Part of a small language model's weights.
Architecture: RMSNorm before each block, rotary positions, no biases in attention or MLP, untied embeddings.
Training: a variant of Adam for these matrices, 621M tokens, 10007 steps.
MLP neurons of a small language model. Each row is named by its layer, matrix (gate and up: input weights) and neuron, and shows model dimensions 416-511. Each number is 500 + 25 x the weight over its row's rms, rounded and kept within 0 to 999. Numbers have three digits each. A neuron's up and down rows have the sign that makes its largest values positive.
After each neuron's rows, "fires on" lists the tokens most often at its 100 highest values on Wikipedia text that the model never trained on. A number after a token or word is its count.

L7.gate700:478534539511532501498521520502472514513547512510444527474523508494499514546482488476490486470459533557514535542520498484560510493503498529545528501481481544532522499504493517448480476497509525492466465465473478466483472476461490472492530508460510542474514520512503522543454496463529496509
L7.up700:471496513510457488458514533507504457465533529543506494479489513481459513512467494459529518532462444478521483499475473533517521514508481456506517503500521537479528540517504523512570516526498484451503526486464500490480530506543458499529496474503454486447489506515502484490518501502502480517
fires on: " in" 22, " is" 14, " are" 13, " were" 4

L7.gate648:541528517523523502517496473501498513498523521471468528489474502487493512558479517489507513488476520537505554532453518490520526467492509548531523555507500503517512505495478512515488506493523529489489486472498495478523499513517488484447521484493466531480486486484469508483500499497479477517
L7.up648:464463476506528474528502541494507528546479514474503506516485572450496471522482550507478524489495481496481483500491499517502494474512518471531540511484491479452505522526466484531524499481536503450472512529451476464474549512467453499500522475515498512525469526491495475456492535486500492494
fires on: " " 86, " for" 6, " in" 5

L8.gate788:485475501502486510496482531509531452505479502489467478499493522489515483531571481484450493521525507477483529505489527525501535470464484503504501510517527500528503501538493484537543454502524517467495443515494537503463500508486469478509531468485481508484511494483500512506504530506515485542
L8.up788:497527500508506574517497500503553488483533484488501529512515479493498526541485495462502499528443527496442487486490426520552491502496494504502519521483486513486531459510545511517541469488491517493541490479499477517533449501541522521540469501455469497478463453529538464523501538486512468513
fires on: "2" 14, "1" 10, "0" 8, "6" 7, "3" 6, "8" 5

L8.gate423:480504509528455485469454515483506514500548530466499525495510526501483496483517521453455522498512541495512519546490501544529507477469481500478499533501517483455502490503528530505483536509531513464549463487504507478488471493513483506516488465528481568483461518519483504561482547533457492501
L8.up423:477468457514530476518486461512456462543542523543489509476517519476501491472472497505469518476509523520508514486551481506531475478473465496501463524481478483494488496489529488523508481545506477510473494502466500505491499465529527528528480465495486507455475488488458531523501449474482495483
fires on: " " 39, " a" 16, " an" 6, " of" 5, " by" 4, " |\n" 4

L8.gate244:447525476489545472473478512506489463478487467467487507489506547494472477525543502500475515502513543484497469492504535499469510559512491497494454537488500492535529478497499488513529471477483474481475479509457487492477522471483551512473454472491485493479520497522493496488514479500513473525
L8.up244:542484528519525468526435516501497481519466517514526514478507504547478488460493560480517497517485475522537507531495486493481462493494527493576501481488500465487478482438503483511516503509480516499505504504516447502465449505526527545444491510498484526505487535507479503506498503471498476509
fires on: " |" 39, " and" 22, " years" 6, " over" 5, " as" 4

L2.gate568:477494443506483481503475479490503476517527540523499483453532494509485562506500523511517421486493465528475498511476469521475485467528512506542473476489460477519487518490518540524513485560503485504496494500498468506491535529498479479441508483516519510505480518489474512538495507473482459498
L2.up568:504460514516539475498492510511519490472516501468467522484513526460491451510535516514510498505503515514514528458522502505487480483495486480505483480492461507445499491450492499466496511507477500477535497520536462504503472523474492516494560500464469495505518488470506480503482506477525506535
fires on: " family" 14, " wife" 12, " death" 8, " daughter" 6, " married" 6, " son" 5

L7.gate255:494500495535522444490496508493494468474508502496529505508562530493479488484509484499476483494501477473512525478491509537488481516482513501527498459497523504532480490476460476473461485511493516472520546539553518507463499519496511504516552488477476501548506504555569466490477504521499504495
L7.up255:473527488515505442440496491514494485521512492522497522487570534517511456499510474502497493468510485490503498486531474540490505506525474485536508512452552517505535494479499489494466502514517557488477500486508516516486503563505516517519499461486504504469468532503500474506511513464504465514
fires on: " and" 28, "." 19, " or" 11, ":" 7, "," 5, " (" 4

L8.gate44:526469511500519485509487502493502517520531481471471466582536508512530510518567534507473475506495472499530511517466489530525488549495454502509480456501531484473510538524461501515484492518516524493515536489516555422467477553512513505503481515469496498520502510479502482461494503504510492506
L8.up44:514520506534491533478518484533478473473476463492512534478511486519515504507477458492475489512501530498570500551458489489521470467547473539475508477469533442519493484490486503520542499476505539477516492516502485540546501498493518440523516517524486492481451521498462470520506471500487488507
fires on: " of" 37, " by" 16, " in" 14, " the" 14, " for" 5

L8.gate160:522501507493549502515514518479494523481517523508493545456475499520501507488477486475453492482506471521485494509495487501477492501519532516507498480504514491537473493458518493514475517505516508519510543496520457513459473505532484508483510529458522510557514472504516534515492487511476481529
L8.up160:557528500503500520528534477519504536494524563481486554470509491471513520491458461456489485477495475506500528483522493517490467477540508511478489487493545487541490471434519480507514516493501537535491539502521497553450444479556500485534458533493468522528526483469518512489512484505460523499
fires on: "|" 22, " the" 13, " were" 10, " are" 9, "\n" 8, " by" 7

L8.gate117:543535547524496482493483538531518522509502456506524519553543520500491507455541532482487487484504518487490489517498493494499498460482526479541531497467511512525480461481461522498503522480531512527528543488490496469466493517464491499470471533510468462473521464480513475516477546475534475517
L8.up117:489551515530524537492506511477503501523491505520488536553515502490501500513501518494540533478528527461446507500504457487531489504469493510487513518499459466499518495513482550473536505519524538470548513508440505489514479454516508489531512470530538500550492498514484518532520485488552509515
fires on: " " 35, " \"" 22, "," 5, " +" 4, " |" 4

L8.gate3:513524514500456466525476468499557529523461480483466477486512544538472476498489509470498487496547505504529540540481520522495516492514517490515528465530478520531491494513474551487481496472518494514521512506472492454492508520527487495472508504462468493471468517493515504500486529524470505510
L8.up3:499531465515484510454518484472481505514531479500473551491522526519498448509550485512498475494480518478520524513507479488520496478531443526528469510477577460503506501476513478495536486529497529491522501531504491528526501546529513487495499471481475500490518507517436510519536419491564517538
fires on: " of" 47, " " 9, " the" 8, " \"" 6, " members" 5, "," 4

L8.gate838:503482499527503480528539557481528488485479518506484503461534471514538476521541478529500504488471535539471471534524520510510476507497492504534545512489539518495485529484476482471553464508513469477450516505575510524541495487509468457507469511477523465495505467511512449496475538487529508443
L8.up838:466519492503491496526543523478507488512484481484468480497465552481478490492545523505482509511459513484521444502473499496502447474482531483500512473511495480501504540522490553511482493525484498449494494501498503508530506565518537511529522487532486499486545494499479501498504507525518502529
fires on: " in" 25, " have" 15, " has" 14, " with" 9, " had" 7, " on" 7

L8.gate1029:517480567539513440509486518463496483482482537497516460489494497483477419504516490506474515497519529515503541510500521486526541520461499561505489506482514502528504497542495525464498468505529505491476461505513482457508525482521498485465538472484497543515484532528541467531493463528493487521
L8.up1029:531495522532489467520491481502534510523523531528501492523497491491499458525524494512514517468508483490505513480542518426497521493498477536466504530448508517543532454526556516455506497517528479503460482494502528480561505500502519491513496456480497529506475527490528495523490477495478541511
fires on: " (" 48, "," 37, ")," 4, ":" 4

L7.gate1068:490480479563537461525506520501438497463512509437501459466528554533534463517504514512521482513461472502469468492461527524475487511488449488505481483492506467495504528545471489465448501493522533499498504532495490478479474509538502537473524465513535515460492527520535480485494528486472490511
L7.up1068:519465507487462525493494518492494437482505444528489508501470524482471488540481467527464516478520512507495497485511482488481529495500515531523459484467525534499531500486507454548536470506532475522511477493540508485503523508481493463504469483506491473513483496502534494528478461508517452519
fires on: " and" 36, " their" 16, " to" 6, " or" 5

L8.gate1311:521481489538510487456517522485497450486468463497538488473503464513494486557486521528471487505495497505491469497471485507519515552487508519525506483559509537508489497519502509493486450498506516482509486521517510460507519468462547525480504520499502501545481519556504447488474508552538506473
L8.up1311:458466491581498489519507474467513479522524507510503524503501540498479502524525475492477508441525491465499495493511467504469484508528502484477482482509464478498524470511525501486519480522519527512495502470518498513499488497523494502486516487448486497502508505487461507500490491519502489520
fires on: "," 43, " and" 38, " or" 9

L3.gate224:481497508452460482527507522505543492483499485528505445468479521494521510532559499518522471533542500500474482525481484502498487474509522508498518504498524532501516477499508473529529459490491482494529494523539530444486522513487492518503513492462487511507479467489500466526480475497502498511
L3.up224:463531483494527513504519558494483471480548484478493495515497502561509507485517508486505480465505520481542446516476459502531490513501475489511515564503512455455548458493492532480494481476473508505499484479496525460512489466467523486515503497553519447520512522514512473504486512474498484477
fires on: " from" 19, "197" 15, "0" 12, "182" 10, "2" 6, "158" 5

L2.gate1150:480502487485519516487483499504509520511509517525496492513506482514501512505545507516507470491482513481499503518467453470497461525526502522517550518475468456469497478518486515490472532497488496486498465494512508477509487531483502483480512481495466508462554490491511495487500499507491504504
L2.up1150:498441497524509528521509514457460472521535501512464505503530534524483457525517495476483514514508500491550492495502488553478519484502504533529470523469471512479521515491492451502483520503489512497482494506530452519500490531482531521490521517461523493505443560485491492495478511484517515554
fires on: " life" 22, "Personal" 8, " son" 7, " children" 7, " married" 6, " daughter" 5

L7.gate601:489476530505522503537491513441477465510531478494527524504477477521512464523516509468510489498534524541513490493500528500547493491504488511518530512515504527488531516456540463463520465551571467500475499484520528522510518533550481472462501464520473490549533479530495525542520500525501514528
L7.up601:514517503528517487463457494503529479494525532528505449512521515493535507488502499498498519501519489540515516452513487539495497490503472513528510466466473490521479481533521500514486528534499509495492509531536494515536486500492477514518535552501475492525521469477478535514518531516501461484
fires on: " by" 17, " medal" 15, " at" 9, " " 9, "\n" 5, "202" 5

L7.gate184:506504482497513489483546543503499485519515492480484492533472495465502467459501495515483511532511449528477537487445492500491536504490465511513523493544476518482547506473474467483468460558560539515511455481556553484448503517542502467498501503511514527494536485516499479523491539530452468495
L7.up184:534504507514477511517482515485465494499537529507436506520490501488513508496481512489518517506451471513492512485492504503549479516448508524496503466522460539458528504509476437541513517484520563513472491483538534557521507495480529535494539498502494498490435504476506515523484509495515480496
fires on: " " 32, "202" 21, "2" 9, "201" 9, "199" 8, "200" 6

L7.gate858:451522538526529505489505486529491516465510506531507529464453471491470525532486494498494548513541487564513548521462548491514458506535479532480533493510485462524514500503476514478522492497503509456511496483497499497487500484531513506460511459496468483510528486542524436480446492522500484546
L7.up858:484505507545533459530520511522517514494486516487516520506470449490453507459497506504495531490506520496495560516481541541487455453535476503441495517500515449534494516472455516491530521463511512508562461494508513519486452502556521528503498507507493475477553519498469487485506509518494499520
fires on: " |" 50, " " 10, " by" 5, "|" 5, "," 5, " House" 5

L8.gate559:532508488517560488485533512516491500502461511520571531535488475486462512515516536469508495497535500556520539518466502476517520512516474514518480493459520527484483480494508480467507476513489501511508501499522512478509503519485477502514520478501458501500488464509486487459479463478503507532
L8.up559:503450489486513520485500469507521486534473505481554464531563459515462501519504492492512479465496511487524533502527497502530448442482462512535469510458525480504531503536490514485503502524551543526466476513491487490503503485477480503520503488566527497498491538451463533538519512469523516500
fires on: " |" 49, " " 9, " in" 8, " at" 7

L3.gate1116:482503477503518526505495497495464445452490561543465516473512530498495455468501533509523485472532466493497469520455462523506476525550475522559536432473483483535457451476502479529440536486482462495476506464564437518515500534493500488473539501524483523538500531507510513542482492495505485531
L3.up1116:479514493489500526485508475492496498535525473488479494501486498480467499529530533484548498454448477484516490512541513522463515488499560474502477469522516487477512521490542502463474535512503529494510506513489532520457513495513512498519536484463493477504495489502527537507499468447469480485
fires on: " wife" 15, " father" 10, " mother" 9, " daughter" 9, " parents" 8, " son" 7

L7.gate465:478501543534527509512502551494518483468512508493545541473493470530504498503508500501474515488515511555537493535469469518509512528505499506504494482511520548507516468529486493495505488534498522485515494444506520516511479518538503511506536441489505528486505486553527447525511448523516507483
L7.up465:499502491520558514526495487467449505507529531471481500576508513520449488478532523505479513532508517518497515516504486488496453490456465528518469470521506491479524535524509493483445488476512525452473438465486495481527451511520527516503510518525454501513533493473462491510494514526535519527
fires on: " at" 43, " was" 15, " is" 7, " on" 6, " in" 5

L3.gate464:468539556472506528511521485505513519482470495491465558526489495542492495479529523486524485497486507478536516507496451469481517472465490527491548510529483487533487502478471511547508470536542507505517511533486468512470498578539496491486480493496430527508498504517493493456470512458489511496
L3.up464:498497495515551503491517518485480498528548477510450522522494519482491482555519570473519503530528531455480489504461526487494506520458522473537490504499517470474509479510554509478531519512531481503486483471494534462476519456470489506519554499515524498528516528484537471487511524461493484504
fires on: "–" 71, " " 6

L3.gate72:502534526478499523482493515502499512465489554523540538486506479472490502522519497510512538455462491465496504495523549515552505512508509536489471483529484508531519467527499532478480515499529537516438501464508516461532499492519515473509518530495493497514488476531452479485510506509498471461
L3.up72:468503466545489520525482479493479478474488515529481526474503541456478502514516493509492478512455505454480508448508544519546489452525513503546491528550541480467500464499516483488521522485522493478478465499507434517507510509465464475530533481528511563488491516499512489504467525506472492514
fires on: " " 34, " known" 8, "″W" 4, "(s" 4

L8.gate59:482519517506512491552499463530499484470515481511549535512513491551481492477482500457529503524481483476509510494479536514542518464469499574526538482493501544471497516471455473490492458501525496489497537528532496497524512519499459515474508514497489515502505503480572466510474466508485440517
L8.up59:472507469468470503501482480514500514556518523556504530523502490469481484486501446490498489520461452500517526496513492495533502490467449546510477489482563504491511467491507452497494460508553485525535519543516509478498495476537488501479488511505520510486481501497545463523517476486524481514
fires on: " (" 30, "==" 14, " of" 11, " from" 9, ":" 6, " " 6

L8.gate809:489514495545523520523516489501463484460488472536466490450495466499468496469502530435509510512518541486498503505457510470506492508488497508483484497487552467525478484480502527476507472493521486509528526499477503480489504504481511467501494491513445457517453530495527478510528509511495518522
L8.up809:488509482481482454495508499537529511461493480497552507552516505481483490501461436494525479511552520462513523510502489501488504527531465490506486515462519487499504495513463466516515488484544477508515435509519500486511478502519505467501465510483492481563508492505478456507525532501484506457
fires on: " " 37, "|" 13, " of" 12, " from" 7, " by" 7